Weights of a small GPT-style language model, trained from scratch on English Wikipedia.
Size: 23 layers, width 256, 2 heads of 128, MLP 512 SwiGLU, vocabulary 2048, 16.1M parameters.
Architecture: RMSNorm before each block, rotary positions, no biases in attention or MLP, untied embeddings.
Training: a variant of Adam for these matrices, 256M tokens, 7816 steps.
MLP neurons of a small language model. Each row is named by its layer, matrix (gate and up: input weights; down: output weights) and neuron, and shows model dimensions 48-239. Each number is 128 + 24 x the weight over its row's rms, rounded and kept within 0 to 255. Numbers have three digits each. A neuron's up and down rows have the sign that makes its largest values positive.
After each neuron's rows, "fires in" lists the words (lower case) most often at its 100 highest values on Wikipedia text that the model never trained on.

L2.gate102:116135150117120090121084107140130140166124109135157200116082121099126133163146125141126144108152113173182104137114132117154162133132132132142129163116115123114137140126154165121124142118105137096122116117106096141149104081171099158125121067157110146139079142137109114090075140167135130114138090193162091149124102136134110098098107131104116150171155147141127121085114160133102102133156093159107106104090118121118135118115098185145132128181138125098152121139101175134171105125111153129125141116107127141177119130114132141131136131140125133138130109090126173166120159135135147142
L2.up102:150155147142144134160089098115119124124089095091118120124096083167103097127084094161165152117139136132154137101145101128153182163112157132138093129156172124092140137133180148168105104115126079119091134080080130141124114156151142146087153126106158097077103121109104119155160076104121114114125114122132079127118177142148123149113135104128110119071144135135135161119129153118178140127175129128102128116119157147167104137129148113139090115118092080130157125128154145139141139131103105116106135111133149101121135141149136117141094077096154129047120107157118124134102132146136130132
L2.down102:119155137131108129091130127138103091171112147131102101140102123101157144111154126149150089147109157144096125143148128122137102104124117149132116150112119170095090138155117124127153119170129142125093143134116092147091111120145188143109099141154137121087128128167128109155127120140081138119102154137143139089143118168117153121098136146150101121141048149111158149126137138111132111140156129135112122105120114134134130122162106143096088168114131140155129095137136116117176107126110113081101120163170139094151169117139120170110139128141126134115141141128126146145193143100142136130
fires in: "with", "within"

L5.gate155:134128169115103105115096150116129127141106114092142136137141068143181098138096108149164107113094094122113104173085135178109140119102140119142101114091117117132103131109121144136139138122148060121097136092111098142161065123104119111146130154136075135140116142129100108120130178129105139108110123132120151121149145175136142127138141074139111130164170153119130131103134132130149100115113093151109110141122141184165096122117149111151138140137140077122149087135103154112131133150117129181155125130148122145137169104151127163133118145110116193163163116131120128158113133134077140111
L5.up155:137151136129128120133106096134148110205112111136092147102175073104165119128130140153147148135118136144120103159123140131140154105112108106081132115117097128128147127101119131139164138125143123155076122094094119140171117134108122121150146126144092170105142147161077141093129140133077086089115102141157130141134135146077121155170103063186122121164153149139114059132138094159107118088100131127161108114094130134120155116104123151166126102118184098108135149121146171118149155118123103131137107139152163107111118149119168138090131116128149146104110131093146141130102120170101121078
L5.down155:153120162083115127092140135132102138000130182102129097145130120119142114140134117147124103105137136120143077114088099182127156120140121119128095140108131118114130125136108129167089085160140068121146145135165092109122128121121138149154142109131129130139106109092162117170118147100151144144131174119103130140139183142118141094107148144111105103123136086122137164088128142114145113133128126160108124138134153134167110129129112094165127140163078147172104109106117112140127112119115147154127150149099095119111133130160099146115138135128141131158134094139083120124142147093090123190
fires in: "league", "million", "2002", "organization", "2008"

L5.gate475:151116100116128117139106123165127156196112149136125154101121103092118179135134125110122150122156161148137139119105126146087118119140103131117144141123144140158130136120097131158161150081119109166112098095116144134149122174083177113140129129175136182129148129163128133156120107128148100091094115172120147060110153111141121136129144145155118133164152092127104137133137131148070119110125130113089142119113100096130127111163083136127137096100121132158074173132119148085131140129138161137124104126149151113121154153119140137126109072142120085114135124147152121126186128118101118113
L5.up475:140121123130095122140100140152156163128112149111130138121098095114115161146121115118115133130165166125140121119085123139084122123126132129135139130093171135164124130100118148140161135090126076153123122089112123123154145173100149093149112136157121155124143131161103106143116144130151116097097111161122142061123181143151124122098137137144117126161164102130126176122130159139074134108148093131086168136095100098151122115156111110143175099100127149145079174136095141110120153172136188150106109109129141120138171142131088140129104088128123084149151137153141135153205138104112118107
L5.down475:163089130103095121140116129143131197000138136095124153123103095121157124139143122141098122140123140106136135125083088164094111125142167093108126135144150122121111156116119123128147123128136103132123134130123126138123088134080151107179113103132110161133116125116125111140099180092137129124120104160119140089119183130122133113144128108129107130140152091114111162113134176130128096139131128137101150130110133118147112146118132118141140120131074137174097147132095149110136125129137161182145140109116146130122150149119110168145111133107122124149162134153126128147181136100101125137
fires in: "york", "national", "league", "london", "division"

L17.gate41:135122093145103119096170115159101122145133099127133113117109114141139120117116152126150127120147159169177143121172164103086085115131138158152113114151158143125083162152126111120125138126169087097137109170154119128110137194111136142113110114144162126107169115116136132078112134121126161142172134108153086148109141139102146172116137107126171131126087127105154149105139079122124143153110104094141098107107124119139115146109060122107155153125177142161142135154166142148138128147121146109154124137101144129121106120151149051081110128125091155131111118108126143099105153095156114120
L17.up41:116090123149128128124130133102105127106107114127126131113138132120120160129080139131128123142146088114129176111098175125133137120100164114110111126150151139133145161118160123087128115107154137158128129156128135108108110121128121108173173148139162152138134149168086131109098155146078123155185188105135114160109126144123114127132160118134128170121121087109138145111188101109137108150178108138103157126141116151119124143147091094096151109200105175112173101111129148162140134116169101113135138174166134131108128109130167118175150120101158124097106132100142121139145140105098139142
L17.down41:123149145145154121130116128119108120038100158087140135082139131117144161154110107114121140125115126108144076139132114107142131128136099081122122095142165125151111050114098127099149120132125136147154094142128117138087091109114125136146173127152113145067122118186091100160106149154112099137107093103165116147152084135135136153108129151167127113121152098170102108111130132096126111141157149111088110108132155149079141116143127141172122121123155120083104124147086109146134155098177109101095179109135088137095114127123137161153168127135138099147132097119097134124141149152126123125
fires in: "from", "for", "born", "lost", "led"

L5.gate428:071141161157148157155163128161132118133096142118128177128154096101148109109124085149090145148105131116113152098141178135157150177136105133103109134107132159110143144140143170136149111136124120122137090135157127144143117146139117130125099145107141158078126098137115107103173106118099087112124160091135144094128095141089097093130087068182122127111128138080112148170151148119089100133116090118128115139115152123098122104138121093136160117141126120094122127133169124138155116142144132129144136140106108150120132144084117137083171130125131111119135138133145111148126152160127117163
L5.up428:068148111144133112158102154143133134144120179132149184133146129091155146132113145102104152067131108127116120099151163127117151171149117122107133130078162140131141135073159126145152135171129156112132104126159103160112123113155107167156114152103121121115125138139118165122168129113116109139099100098128153103127125071109101117175169137157128147126101144129133153136103132124126096128159166163122106148089144109119136106139135117115176092127113121123142081092182100141104119131140122147097112120141113101127127185131135108100153102138098163118143129122180099141116127136136168105
L5.down428:063122160118109133129106123177134116105129145104124148160134142074122146128092145149096101159118111116131150127133148128133158147128104135091120122097157178121166188131147142129146134126105155125124128155157109169128116133147135164108113174123119133121121102127135124148184158146094080151126100081127113096135129108143068064149090066185133133116165119084133144108137134117111092143112148130106120159145130136122116118146122091119164136149094135100152113111132110128112135105170156141107160126108127164115124145101137102105150120105102133128158168121180105152134105155131150122
fires in: "would", "may", "will", "before", "could", "iran"

L14.gate504:066101137118120142129156168127095130125140136166116096070140142148087159170110137110159150099095134142081126126143150135162161147148160146145091111102144100164113108127128099151115092106142163131165142145167131095101122147111149093147145143114152117124152107127133142134168132148077113091125108111108176170145124103131119164161132110094137144113126118126109109183129148111115113175103126154123152146132094142130127099115104173103138100143117131103073126149130151173159121141121166119140091120146163093129109148092152115135139122148153132141106121071141126141120105146115122109
L14.up504:131133134108132168129171123143131136099081155097097124144114113134114126113073145104128139151103106089135155098123114166133102150103087106170128115102120134171101122119110113125108148089169122127122156091127164111134129117160180110115119144138125133103151167164149132166117147143106136153136158113140125096133133117136119104123098117151082119132124121174132137171136148127115136137127102116127141113168096112166115100140116164114153187149163135165127105110127110134088162130111091114123178116127139112166150113133146113103128137132109120115121136114199111107143178138146148114
L14.down504:139189112100149088109144125167099153126117168135116153129113094084178136083087126125134126136103115130104102169130134095070085152086122154106138130141100116087112107138162154095146114116126119130131148117133167141108090130181145133137095091122079161089172148137134110097142160151093149117122127134112109139152140160095120139136098155094072125105168113106120137129152138136150106124135111149139115151114133127086122111119100158103132141150115096101143146123146151151066155186145135125170107103093112101153139083122097161145123132117116140117112119150128098132098122142176129154
fires in: "although", "s", "once", "one", "already", "themselves"

L7.gate257:104159074134137142135168068161113140130133126149131131072116125103119153101149122097141131107110128157125114115111160104120159136129113112164119137137124139145189152129142081149124182119166149170118133124107137108140180150096123151088154091132145159109114096115143162102157080119104136095118091152158105096118116077114147159141132100171166111122089123153130100153135120109076113104126114132164080101119094108150138167116101135115115118133134159090148150181138129141149099159131085133112126124142135138125149170127155116097126071123111122087111128122140154111121102098165103153
L7.up257:110130130111135142139167101140109116096115107115138117110107124107115148106156161122135112094115138112118123108086136105105128125145145100168114118093155132159192149132139122134110158115169126174139172117130124115111151139102106158095151102146158116113122128103135112132128137141114118116110103169160128084149106099111162143147132135134156108124103110138149118140149132079081122111100095135137111102158103141163099173124112135109128164176085146116162135154168157160141058145123093103095161112094123138117149165158127148111132111090107127128139139130148152155163122113141110167
L7.down257:144087156109138107090108117097114127000102123120155129136109106130159124135133146128123105098119142110088128125119083162102127104145139142136121131109173142129144179129141148088107134139147127148144164139128106137106114122147112139110113136131136115152111134126125124179092149128117124126116109155100131121097101121167161114094139120124145132126147105141151130106149127100148127106116132172115137153151121172149133133118135107136167157143058127161153142149141133144093102106125116132104145119094110130117128121139149156108136122112108132143140126147144134160152099134100121158
fires in: "in", "at"

L7.gate148:156116114129114144099119183106148093157155129102130119056106136119132107136171142148130180171074177154161104073130182101126149191099145117143093127112132131127122098105131130131087153138135128127095116121175123142139103137118143173145118117127147111106140137142113172139139127106138133139113102119150154113145125124138132143123130133121100110158167100154143107109108119141130132092148155148113132069152142165143116128112111130120139087147142120112062094164102147124137134130149131153152129116142157108122136135174133107082147140140098173088115122088151108078152112095143100121
L7.up148:153141168119101028089146116106112151173152118113097109111171147134102097172132092138093130116136131145125164117164134097133131149097085099110127128157193158117131112135128148121143142154154143130156140151095157125120120110117108094106107074118157165145139104141119146108150132089160150121125102146149136196125142126150149111149099161125155119098167134134127150143106135132126096134138142122127138101075147091137137149136117060158143158167127115133099139159134129131170102078131155134121140131104152120142118094141106116148114156156151121129119194101155153097137079135127145105
L7.down148:130161123144111104108123145103111132050163136116149127113151177149106090140103127131114128152141161123095118126143130126131076158080104049151157128151169138122113102100077163129124155134166141167151127146153144149147121087139133122093147112115123125166096102144127143124160134116146162149123094130147101138132142107183160103148102167145122099135180147145101130111116136145152144106141170183142164116092155149130140142123142079125143151146150108099086167113140141133121129095161129138116121135090136128126095109149154162140104153129129134108149127113178132076146092107120127134
fires in: "this", "first", "each", "both"

L12.gate34:139131170161129114144170135143135119125139157104076123122134128135139115087111123109150161121127121144099141079097133144111120165144129133168075122119117141111183142125119113116111211093139110111097091123132120120098151170118167125116097083153156121092131113158089143130140152142124124131127110095114142151130135132137147112112119144128134116140131111142108146107115162106113159134077156130157124122133108106119151106123095137138139148165151157121117126140134182104090133115190106082141124059084143108081124111097131097149151084137105115114147126144128072145123114088135131158
L12.up34:102178144132131111126096134106139083122095128107113140094101125129141120097129161096112122133145171123167106122100131147132091087141125140142129144125116129128128083145115112131133125128147140148131061115116111134103077130159145098132114134162113116112128160113114136138091107133111100096129097115124133131123156090161126117095121119143128123123128139099121097125114117180137137156141174108127098179119077098119153152116077152153121084121113106122130131087119092138147116112116133098134109164145167136138124119162134170130087103130148089167111130157137117120149154172136186108
L12.down34:111150105119118115131133099106145157158131111122126143155161128112144153121129133124095126091148100156128101095129110128082105159129158131148140093130156130099121128157093121128122106134137133126165152112117121124168094075119109089129113129127130156139102138119136137052151141118153150135139107132094094139142080126104130136152145121127028124108134135116149151116155148147139129123135130090140121108112128133131130119098103154112116114136094135131103151107126122128158151140094113117158136119097135068096126075132096193124160107101128093142105136131159111085203096153138127047
fires in: "s", "an"

L7.gate270:134119135109110114120134159140142131128155112106123163165096116171115117131118136141141073135099157181101131139138123118140080127110118131157128164139112111126116156099104111138137127155177146117098110136109082146118181154126130174116067126127107124142121156131122154144114101104074113086097096108181101105119140119118120176144113134131125096146160137162172144088106131094134096160144123132092115152146110120156132112174135128166132100113126116077122132165110157122106177126119168107136120113135133132089139136150123134107130161131101164154090118119177080115113126125154084140
L7.up270:114127122090126151115151168135133112124138177107144128166137125148109128145106131117134127123101071135128113140115141131124147176080113123164115108115151147122119130108138181106142138146163119137101138166102102109110130151105161111106134142119150182137082182151126146140123139136152136085135095104158169121116150132126114143125131110124121142137136107160168116138156114102154161135137125109120124108169104104150093113157153121143163130109127135096125108160137152092084122141155113123143116118140129136115142131190131164142120144104162138162121129120140104175106142125093063148
L7.down270:181118130099127156156126132150103106034127103133126111113140139110140125137149107098126106151138103107141131159118107125076120089140168111128144114154109149132113113125094130155080140129068109162147153148116136122106065126137156115152125120141122136155136102148121177114158134136150145151146104146138140156148117135080139128133124126166125145149143097165116099153168162145111097136125128141140164110130116146124137129069148163122140118085117174170142138134076074114115148140102117159154139128133138157194148180131133150152074106114142144124122162085112176110116116141109124125
fires in: "united", "york", "did"

L11.gate341:084104106139182151113146113135101119158158116110126103120140147117132115129121152164118136109129153127138136097146128101104099138134122133156110147150115104088140121110121089143123126096106130128165162132154124136121134118172135100124116113107108162080173116137134096121170135128145140111154135154140116185095104145128149117140073120116117160156149129124106126143124108131125111127120135127168103109155154124085143169093156150095134091103186133097044162124143134116158140099183130144118134134090159131094141135129092078123103113120158170112144088105153127114151148129143110115
L11.up341:130155161114097114155116139134140110090163125150154083104184143150120118137129103101169143127083140120116120128152110125153158114122132082107079156112147158123084179149145154192139145095144116114140160129106153124126120134159131135123139157166116129142149130164138092160159108147146168160112142168109148146137138117131126130104154172130114138106054124125157156119135126129107137133146161134090097144143129097130143135157113147110122150120151121128121127154113166123077106208132108108165120136138159112138160115144143166114178155141127147101103142129150148140129131136160127082
L11.down341:129130082090096164170118176135121133113169165126148125092122181101149133106099154130120128120145114138125086172096089123141100154130122116114147100153167111149122099091100103138091104143159142112152122160162155168130142097141122115118106136107120129151135085110072100129127159172114151123143120128131115087116134112131150129103133134166064144177136179123144131129119106095149144123145156108099143146151123118162108135080118148102148146116164097127149150116121116150142142169146088111117085134138116113122116127150143135133149110055105154158121149108166127118139157106099117128
fires in: "all", "some", "any", "best", "than"

L5.gate463:141145135112127128085140127136144139144145129115174169169144131125097132109116107109106148116092143121136174079133148133169091154135129147127161112103155133180139134105196132088116133122163119093149109122148171169143134172172134122118117151102149126104111102118141139126173139120144058112116145134167152093089119127164108138138093081147132180153135138104144110126101142090103144130178124134123152170119139139068150110149120108119152122125127111063150119107137106130150142121140137105094104138115132178134129134113127111093123119120086112103172127121123079092128161109135108142
L5.up463:103144134113120119078128161107138131130108110144153151148137112119111144121130136104101180086119085141136139066174175145159140152139114172134130136083163139148135144087149115108110166121123131120166130125149157134132142137174127167069106158109105154119116122105138118138166119145112114130084137138166128086123128082147128119137149084107161121165101156107138147159094151124134104134200135131130129170097133104073167080146090101134170109159102114067123101103185121121124140138137137121096116150145101176122142104126130079132150105133103101113152138125166076107094163107150103129
L5.down463:095124125134098138097113100148135124012109124121141149119127125157137139134131137103106099139132110118146150149102110147123117121122150158121127121119147119138137198131164122114127180144113176098153150174172092148117124154165105118123132170136132092152115148114117139179153152132074113126124090122150131124119174134163107096125101100126113151133141157114169162081142185102132106165155149120102189117141116141107120092161117104149130107162105120104139095108120119136102130106175153156130183107114139145156131163107132112135115098106101160148158124141171112142130124173127138142
fires in: "may", "can", "could", "mayor"

L5.gate213:123111135124160121146103142147164144140108164113139178162154141112148140175112096108110166098142137112097139113126142102112103150121099148093117102121139124130133164100161149136152137139139155115136091160164130175143110145126133159153107176129126149130134071133117135145182118132119101128147122080124142098120095124087096116130128073149171117122153126103138175148106131117148118160148130160119141168116174094086157095123136078150161083147112118081154131097149124129095142119135151139116147079110130155095117148070118128074135123095066159092159144118178105150124136158095127144
L5.up213:108136125120177111157103141129146135159114158103135165145157144113129158166111090117110166100136134110116122135134141102118103170119110158116112108118134122123150161107153134130174142127109154130135086158171144156134107141115145160124109170126121148122134065153109145141186123132120094133148117083126144086116105105083121120135128083152158103135128114102117139143098135123141102172152101163125134157109164090100159090115123089132171076134113107086174132092169134123096141121133145124115146093108133158100117141092109134090130113119086162084157153117194098146125139152102121137
L5.down213:122126162089133109122095159132150144023118144095126142141142141116130155145088115145101121133123094101118107137128128137109102131139127153113109097104156130122139207134165158130124143126119144120130122164159109189138099124118143150118113161129123134128135082127132139177177165154109095158144115081132127116149119127123115098141123078118158116135168129107142142116116127114144122160135116156095164158152143106101123106137165094161146111153091099093161127103120138118100131092150156142118169091111120182120129146113108132116126127099088148128172139123178113126125123148086136149
fires in: "would", "will", "can", "may", "did", "could"

L14.gate357:105123103139120185108135120160125114143131136153085125119156119121104142138126121135120128122134141143091157100165153072145132142112150110105082148125106121156105121094135097154126146124146152100121136139146157101134149129107099132120101139109142136113117139147128115125155143108100105106133100141166148128098102085154070187151127149153114136115132100150132101106117154105132102134163113158164112097139093112103160126097150117113168085060205169136124171154122120086114137163168152108088117134155144113130150120142168144119125131127141123103120105095187131141123084153140125104
L14.up357:130099147105134140053119150151106131124134106145087129092189098136122138135146147111124139080126156104081115096161114178124116128087119113136109116116106104205163142116150147152141173102187167136136163152145166096138100101112120128132113179106112116135136135112119089164148137129149121102119135143117097151141103108125119131128167133096129133143135080112123097158167140141149074129172109116113116126170089124118149126083162159144130132114144113120095135115149120108145135157172144139123116074124134135145144094141116130109144146117129094121130104069140142146152157117113164086
L14.down357:126104111111125139104110128095130129086148120131083113105144137105131138147105137151143140148123143135106114127098129134107068176105152124127090143125146144141132098107088136137100157103150108175096126111149074136124089097124185148139130132126083150169116145121136098126145128145131158133122100133103148142145100091109095139090134154091087130135181142132163155098151116172167108116165158192122106144142101136148107123118121119146112136144139125142086142138148149115157118164141139112124128132120141118122081072146118148123126121104103136116124140136081128113161150122087167138
fires in: "some", "next", "one", "any", "two"

L2.gate474:149115093149105158073125146144109126119125104134118079101114117110063133142121175176099133120121175112152102114136126100082118130100088119148107114152095140149114108127178141131122104129125129150163110153130135117117112122115159171123165131117139124139103070150126140137103171131102131118154151126122131127084154139130091126115078045129127146144117129137079103116111135087139142113137113119170116128161143141127124146130156137114148136094120153156152139120172082141172129134131129138142111118115105122150106131141121095091074136129118134072093067106105094113132124088180129121
L2.up474:155150153144109171114108112105107101114158122152155085098141173113081129093146140140110130114119148110125107103101177105116144136138135107100124153121151132147137130128121134092147127122190162123137150158106119106088133105095112108172128152115140108118155138139123125120101160136120132079106174123158116097119144132165157159149120094125157111096126117068089161180138139104137159121128136126174131123099127111103121134133167137125122103158119121126164149120125144128182118165152112117134131104084142120107162120158090111109089137088137109094154132109144114070097157109165119089
L2.down474:109134133150106127126118147108092084002138138117129097120138146158128153155113125155077143141131118106115136143151124105106138113139123125133106115148133138070133097139109132156118140112113132151107166143152142120129150117097116131169116149110141108138121121140125130096137124159136121152159093098143146151134112138163135141144092147133118108117088123104173124109129145141125105140123121098136100111115131128076152116142140093124165146136096102070113154133149087140196152100133150166108132103080141059159113114091089159113118172117115141120118135151099174179106142120140128105
fires in: "first", "be"

L11.gate356:175119103138140063157158133128147100147128120117097138126138131116112103114172150141113192138133118107143098106136157120142153141163139105122121158139132123105172123134153113169127113132126156153084103149124136107138148117103106134116147140150117135143143096150138154108141096091152099096142093142157136116136117086138178137113107117168146112132076121130142128133119083123167146116119144117127163101125115151124168121142159124132138112130121124138141095086155154138133075156130121128107108111124168080099168147136194126108165136108151091105099192116177109144143172072130127133
L11.up356:124135160156140152123131129109144132126134137120107124118098099155100117139122148122133134108112126082118101137105115105183110138141153142134146172142127119130174109101186141118105155100165109144127124086120133124118135158088161189109107080150139100103124125113129166108126134087135088097074140098102090142131116132100137149109146165105122123123127158117150123147143117106112120148101095104158135140127115102144124095144135170140128095154096089124101094130106117089124112124089150103124155132155114151121126126110146173141200143140103141145194144137136076114134103132106144156
L11.down356:124102133159098066099136129110134108113122175122099174152111128101125087125129133163127159115123132116166100140127140153136103125133149142123139153131103114124155124126094117149136130153205132139144137117133125107131110111109125134160130109155107141139114146133150150087147170116111093121090120130086114099153127137126142140102153132134088119170129163162153129154135068137137119113090132124133144152098113103141168102158148125151133134116100161164157093119142136173129096110124129131125135115134146115089137095139114113109152125135139103103141153134144133118125137082162149168
fires in: "its", "their", "s", "producer", "produced", "chart"

L9.gate105:135122111153140129162154134116171155144168122120112122125124158118138111137136118170136115114152112140110140104160144114141116147146151163158137158132088135099117165146133135126109125134163117124093135140072134149177122136114164129153123101130107120136114087174128165118096117141160131090141106156132101138090095109089137113168121145113102077125146130138147072124148106117134125108143144164089116151110127104132118133150161137185171093166154095111117090171138102152123133124165096092089129073120156153124136133138116126115176103132151105127131133163128133121137101154130135143
L9.up105:074138120139137134123077122178062121161115122141124139112121156120158177158128130131146103090124129104119106129123146146047122104118087133131109143095136113094137153109137139173129120106121141104122112135106100167106139109133144180108161106131136127116086147097147113136107165120087175123133100151113127131112119116139144155112127129137124113154149125131125158096163131102163106103111135150151159107091125148115135105182132087144136094159125163134137113071132154125156167142128102109180137143140116109109167148135110096137136125140171109170160111157141106142160069121107172138
L9.down105:123105137106101120161145165140080134109171099131132176123140169117170078128088128115107113107117150118152137127118138093122119130171156109136151140135151106146127149175100155144092145079126115101122118165121108135136122132106140115097132114149138121134117116223119163149101153152092174157132114091102145166125120145130107107137163127112104115130155146165139090115152113144142114119137152163114093132130119141101153156109141128214147110141123115132093119099076146122157132131164063089078127113136119121111135163123143085126140136096173156134124099149120118149138109155100162129
fires in: "a", "one", "make", "some", "every", "takes"

L13.gate360:113079079109136113104123159091081108133129088093105108122148107110122182081149136119122123127122129148160105106105183146155097181082160175159121126095136151120147106107100058162145103131120165128134111149144118091117163136111093099149179153128124135118141101149131158162134133152124158133146125145101094154135087084139161126122123083109133136134133129116146103118150122132122175156092163124104140092095148146136158103135118122134117155122128124170171130139128177156156110125144095127133134128114159115144113168110171096148164164107175093108111092122129124142170125129084119102
L13.up360:096111156129136117125142121119158134099119137127124157113123114152126112144156104117107109098173138133111102125121099129101128125116142184163164137141096131101137113090166174141152161144149109105096152115100137128079130144153124111109112140179148160158134175121088084115151149117129122061150127166133161120121106124113142099101129145129148110127149110122173143131134084129138122122080133130105081122141101121158123150142131098130081137152149111093121141148139101128181126099211134065127129123141152125133102128127147094129115138174144088126134123156138103161112136135141161135
L13.down360:148116088094139122128150100156130120168140112162176167105118115095122126132115129105139120095103128073145128105061171149123121138167154139116135095116122132125109146145160087111103119138134148129150095125151154150147131116122129132108099114119155126128141111110147147118135107180088123162097078103121145196121105132129171154145135103129088135186108135110090109142140140122088099118135162118116158139109123113094095090098164119137127179176102151157123096102096119129113098120125090120121107127098085114119151123134128127140120123082140119106141151102118123103117148101122138126
fires in: "s"

L13.gate103:156136124135104123142136138126116101114139129188107159126149098089133160144103093179120110111129157162100131168126117092110135147172137155158117098142128126131174168106089113156145150161106154116111166095106141126141094141119088123127125080131139118147101100142122152100140144126099139173105107115099089108141183109123140141142124128126104126144169122133095122097092159153160113098132145109120132148084174185145073103089100155136107143120137129113169126081087099133124145140115124121137129120132151116148141159143140114114149155117180129129144174139179111073124084134121112129
L13.up103:120126117101150122139133101117116154134110106141141152135122089101108112162132094119129102143104099136132130123148129155103140094173164132148151102122145128146114102083110129120122138135135139126096126108126110101093115159092112139131122146131152134126100120160132144163151134162189143106108142102132104118139153141130104208135140140139100126131146115142153085133115158119139143114142200106104155150061109159155141171092123144134112096108120110132125123151077132133138114141145099111141129170148142151115149168094128121150112156110131152151125094143188076111117124153148116118
L13.down103:168167116139106167132113132102119127085127136128133140121144087143128122178109110152095062120114161095156101132137146137152111093151109109131108100117153118082175108054149144099142162134124127104176122129161149154144133141128132130149089114126085144106106085127133146106144094090121090165140109084149125121128128128104121108116096117091147120127135148112163152129140141111116151155106110114111189150120117132116137128132107109179141135115156171101187124127105135121096139081116108124171092176149137160133114108099071133080122121148106095099146130136105132108122141139142121099
fires in: "united", "university", "river"

L5.gate189:107140071154152147129151091110145143153149154097126106143094167118108133125151142161137096118157137144126088127144125118122087170148083147147128153107108125121154096155103085165143132082156129139101124144115135165141183122152160148096075102169116162126110122171121147158124104121143125106089099128137087110125119138116147128130096140110120122115136138153137125089141116104101141118131129164138151116128104134099150110111132137152113118145133115161098159149130110145150111122117132122112132089126144128126135155156130090147078105123153121097131102126141107077159075137151106094
L5.up189:118141145130115172155120079089144176118141161104117081196136145165111121161082150149111099117142133100153101119127108159075066143118093148176118165087123092139121118140091148144111103112160098110119172164122114149131114104160133131118094122126116160152115151154114098168126140124144116094084102130142126123121118144136153107134097154075092150099147146155178091122116119103155129099156126149104142118146123137130128138143148130123159110153105092147099133120137119121140145142121120117114133117118126117126158113159122115157121142098128128139148107130153131115148083108117110104
L5.down189:155122147102105144127124142118125171036121107120117117139147112146119113156123131126125117126150158092117138094116121147109113114149111094135147118125119111136139136141134208148092096160139090104122152185139135097093080099151113121125088174099147098134113119106148104150106130152113158119075114124148132151110154151107197131120114145082101145163151064140128099115133163129156121133135130140117144120134161139108130115122125116159188076109095127113126125102155146103136118106116135132112120147131135127148138122144142138142163130115112136172190131157097154129136070116105135096
fires in: "all", "some", "every", "an"

L8.gate230:186143095151157141098098173114126156118154125137143161080116154089180077162191071132097147116117152112125136108101129119137122126119117154127141084108108119130138125121096140137101153141127153150119140113107111096100147125132100120084105123165128156082128129125137151140120114100099151101084090123144108134081132098138130144109085132140151146128141129142081135113119150113089144127141136121100152134112126138135131115092129129111126173119118159083127116130089143136140091105146120095142079102137179120138139160136139148148147147094124177114093154135176132094143075101102067132
L8.up230:198087092125109143133167129182129082139089114175148150108096157115137155158158121127168140142105145149151132139123098114106147102122127102142124094111151146109119136127117143144100137137119087155161128105126120123114157150047127161117089117115149129087150172090136162143134156156086143114129088082117081124123124131126151140134132098146098148171101096154127161104145128114130104142131111095128135109147080159106148119165158123130146100134124136102125100129125172132128117155130149108185073119119170088124115153116112167115112134116127148127112094170145144176117102122131112130
L8.down230:134134142113114117195161144141186111062118116137152109129110149108126186102110115101119125081106124152187096171114128118100109117143157145114159116120158120154121141139128146122128134147058123175115128148111142139150162136101114195116102163119154139102118130117126149160097143145122113138092135112117135118115128117137156141116098116129124144189118105125126192076124128099159155128104122177157084158161124183146133099098082118132107131103125132124133132127153131128129113132125077102127178137086107096143139102104120157113139130112152110140130114138131161148124117111119112159
fires in: "in"

L17.gate238:140139153121123126118111134106105110142104148123143166115120141127107101087121127180128098102138080165127143094127140125151126112124127148122118132092094106115142137124177167137111117118096175133090119155166127114157119114161138120147095076164154140132118154145159134120113127157127124138159113096120184139113131094108138176108117168106117136101145128101117094143166100073183129168098150089159105134149103117133092141108158099120143121071137130104095087142153127126122113137142101171146134146112105100096119066111169159119163110146141137101107116112082121106138122092131173100
L17.up238:084107136113136140096129144148147077115118143156143140142114135122106133158147172135126134115116083134123134125132106118177150116138148139160136154176138134144108131139187181139109096094086121153114133119110110147166131107171133171104178104155126164165129139105139151148145132100124120148147147126116139137106110114122162123104127118097154118114138096134107093112133150095145127091069134124108124139118153161091098135157085114087093112108095110158157182102172142143140113141148113133166134149139101165180127097124138121133165159142116082085110126162094126103094152164139140121
L17.down238:131141155128096122108152126153135148172127155127118134148136104125146095128130156112169156162121152157109112163116144122110133129101123146094139133056097118078087104155170087110155117106133111163090124167107089105131143148143157075098110123123132088163116170137107114114158107099134111154109177120132108122103073131158124111141115096146098130107137145145174164130105151132135166103096114097092130141155124162130106086121106155111135115169127115165107153119093115104154141123075148158132111128131154169092181106131159123136089134145133129117154135140111150117131138122130147123
fires in: "of", "with", "become", "then", "becoming", "was"